config = dict(
    n_layer=14,
    d_model=256,
    n_head=4,
    n_kv_head=4,
    head_dim=64,
    d_mlp=704,
    vocab_size=8192,
    activation='swiglu',
    norm='rmsnorm',
    norm_place='pre',
    norm_eps=1e-05,
    positions='rope',
    rope_base=10000.0,
    rope_fraction=1.0,
    qk_norm=False,
    attn_scale=0.125,
    bias='none',
    tie_embeddings=True,
    parallel_block=False,
    init='trunc',
    init_std_qkv=0.0312,
    init_std_o=0.0312,
    init_std_up=0.0312,
    init_std_down=0.0,
    optimizer='muon_variant',
    lr=0.00951,
    lr_mult_o=2.0,
    lr_mult_down=3.0,
    beta1=0.9,
    lr_head=0.00904,
    grad_clip=1.0,
    warmup_steps=200,
    schedule='wsd',
    decay_fraction=1.0,
    decay_shape='linear',
    final_lr_fraction=0.0,
    batch_tokens=131072,
    seq_len=128,
    doc_mask=True,
    train_tokens=885000000,
    steps=6753,
    dataset='wikipedia_en',
)
MLP neurons of a small language model. Each row is named by its layer, matrix (gate and up: input weights) and neuron, and shows model dimensions 96-223. Each number is 500 + 40 x the weight over its row's rms, rounded and kept within 0 to 999. Numbers have three digits each. A neuron's up and down rows have the sign that makes its largest values positive.
After each neuron's rows, "fires after" lists the tokens most often just before its 100 highest values on Wikipedia text that the model never trained on.

L7.gate221:517429479500450494450484505472515576505494574561522499480462507495521500509509541492527554443540470482512530452495492503503436515552536492578454444516487537524457533532557487467575542523523461491519543515546442587552525489552466501436539562519511510515506508484487539551486506483585509550513506519499548483547562534566513555508508551483436489433497466453484490464503531622485497520475
L7.up221:500487490574478517541524470587524530461472528527513578471470625462525463464454504460490524511508537580488447531531520468543481481508527502505478476584549511499552512489582516493443411477500465494506587477487464577475418501475406502501481448505503410486484499505542492466475478505482434555518602422450491420487547540467484486533457473526475434441511504464435455525470477415451539511455
fires after: "\n", " (", " j"

L5.gate88:470492536528513569418462542499527544510482473478516534507500588508480513445471501563465459481571525505418455522458488497430521543509558533556487491545473575524533458526546483473468520456497512530506566427489515526537549528529479466468484536468595462514516424453405493585446468512457533548526548448486537504518517438470463484442452565539515425532554490495497453479515545573466516489460
L5.up88:501445448577534460543479549482506481525558479476506489472458485491479476488538498438536413502520522448597528472502524480436469498542510456479446509487517512423509550552459455475480503497466498449453498539512438478542434531440521518579521490472485422472537583554512434520427534504530515480479527536528562518499538489483550510431476594434472476491464560472550518506406493509402476465479
fires after: "\n"

L5.gate65:533537525547448557536474511505502436522534419482525529594453519409552505525533519460550478446539567551520521488530472486431539498512420510504427513542523510462494502555504493491487499479550484462520515474523495503538518526426528458553526549492496411532543463457454504490522528490440508481540571508491569435516538542501490443502483559478507530602495454462548436498488491503524581512467
L5.up65:508517552493414514486433502565493576540510465487466502419469524481514541506564551506528524457507528511470547494512628506616514493552493538454525491458455457495527477540476573487496482492529515438477487518503478433556485526512553506545607556490479490500478548556561504524517502432479494485439501522446449523465555458450486450473536542482545450529494529555508453535539475507552593499437
fires after: ".", ")", "\n", ";"

L3.gate6:467467512558439474529483564530462508534474494485514472431486424474468433462401551519504447500478465529518556464548546536521492372465538512550536451563513465447544499510487486471457502483531564400457516483492535545524467528452450453461497532466528393532478487516506511542552534527492463485514578482512483539480540555439470533519500462517472507493456483485461478531480539531412511482479
L3.up6:464479495415441519506490462526522476440470460463482531448451467499549542428422493495507446492524517469494497564523559466447528486477473455442534546527499450495532448536478500473479450521463500462523459546479521521533469550526543502527510459489503585489501443541479519507486494446468513466496546502482515551478458423429495515478518517449496503458481488464534530522539422433463504592437
fires after: ",", ".", " not"

L9.gate384:432498542525541485552526519511513479456469607547505524490509491549503524499450521507497496476540511530549443511532466394472493516453556448510463506481508467529491523508526525491486524494480451489491526539500512387505510458461592430534580534516434463509420498368573414505459525503504543507574589468568493505424517449517493511473480530442489527559459501517473545503513535486520471505452
L9.up384:490511551546529480576559439481541496533520519592457519535436525525484495498528504557507468491510585537452451518512477511447485480495466462462509518474538445474534468546505606465415468548519602435542469495476500484558504518522399548502527522520484504465513468433509496490504573511466509513486548483565504561527546500490495473470510509515502505414554469587581529536454572536518468456484
fires after: " |", "|"

L2.gate365:490507492489477565470470525439454504498474454541538468454515488506425510518466437500439515529530557510487568445482481443492481459432518489480551536521579454528528607532458502529557519525549467477506438493544516453539485470477450548449540447459493490442435449440533532440449497546518571506482495504543480500503460560483510532535589464536495593471488509523469519501444615511464512469495
L2.up365:550486563521534469468489541461483520547476464531440556510465517483455454549531520488514539494500578478554570542526490522490523562507495477486463454512515585494503595601533548522435471533494498446521545490408520504521543445468501473506505490554475519497492484515492448539555456499489533502454517476480547472470535547519558465528497529526510509482587446509515534573520531463497465442514
fires after: "-", "|", " |", " ISBN"

L10.gate56:491518619525496554461418571469505475488507509472459510532555584504504532528477484479516524458502455513437479494570445503505552484513448558488434522522509560482554528517519488505453507514469451415639545541507459501475439504505516435537411457516499489483503558441524557605547510523509489487620528519519525612506495490522560496578437591495451512514471508553398491535511491556422508478465
L10.up56:511507479543488553552547524542470467530475479444485476512539492518516539497544407485464552504530514538457497510475512469486588500544528459434528470437527514492532528490525512485615492469439574477532503464475564475493493550483489417482482536501479467523487548505532458441522334466506567453490445497446496509477509453422494457509481573476415494437472525415527472550484460512509508529568
fires after: ";", " |", ","

L3.gate195:494556481597426515514585507485527483462463558514540477517495478430484491464465490501429553524541518536472517536500379550504450479495479465595528472485515444528468536529491531481516518522469463443448528416458506525555445514526423508510506531472498510538521460542497453578465490487496395412512546481476515489564521499518524502446536459468486463498390445489505474485518486479442504527563
L3.up195:449547549526534486512461474434538521469496469485466473516444446480491462519495498476426511514437483516397490485476586443506546461478545428519489527529500542532508491480535468521467470523446508514506435534544483508493533474473455504485554495415543529498492533513476478533461496452448510605478552486498480499521531562492476470437560496524484468521569513547507606526611507492509518498458
fires after: ".", " Jo"

L5.gate304:497466437481501530555540537483472506436476566407471484475419483431506545438556497496440503501472457524455441513491542502480511483470482506549425496481505606511456489493517497498500457509560527488556458534437445439508521517515518491517484472527496515530608481447530490487497482440514508512561493531472484503495494442485517518478496491350485500491490515496501532413495500546526526453490
L5.up304:518583524485501505562532491409453490473565514446475510527396533509462531495512478552533580502528484510497540475485553536553472425547538522525487554524562495494483461591447472513525464533544492459499498589423495521423449545558516528541543492543500446509532529518497525559471480487505610499497546481515466508532530510506519504570513541507457490542490578480449512445469504463494482500558
fires after: "|", "-", "\n"

L7.gate397:490565494497479455475468498483446488434483430530515485505446506503505471511504502467447509432545472535549597498459451498465544512464460530603434488484442480512504505538546484503569513438501534414464540513522476559482516541482511474487532443424522476489565491508458539465414521439494500599575571500483503486566497524514523514478521469460519479539518501482543462585475513517451508508494
L7.up397:501533433496510504471446376452496496489536508599532503504469476514510516485540456514508455567502504515525512548473555444549451440527496519462498519561507536494500498544507526429500480486500531508429555555534476509485397554543454485548522517531517471585544516481511449540514482478442489455525551476480469562528558489539488536516518606484490465499563452529521488496479501531503501478444
fires after: "\n"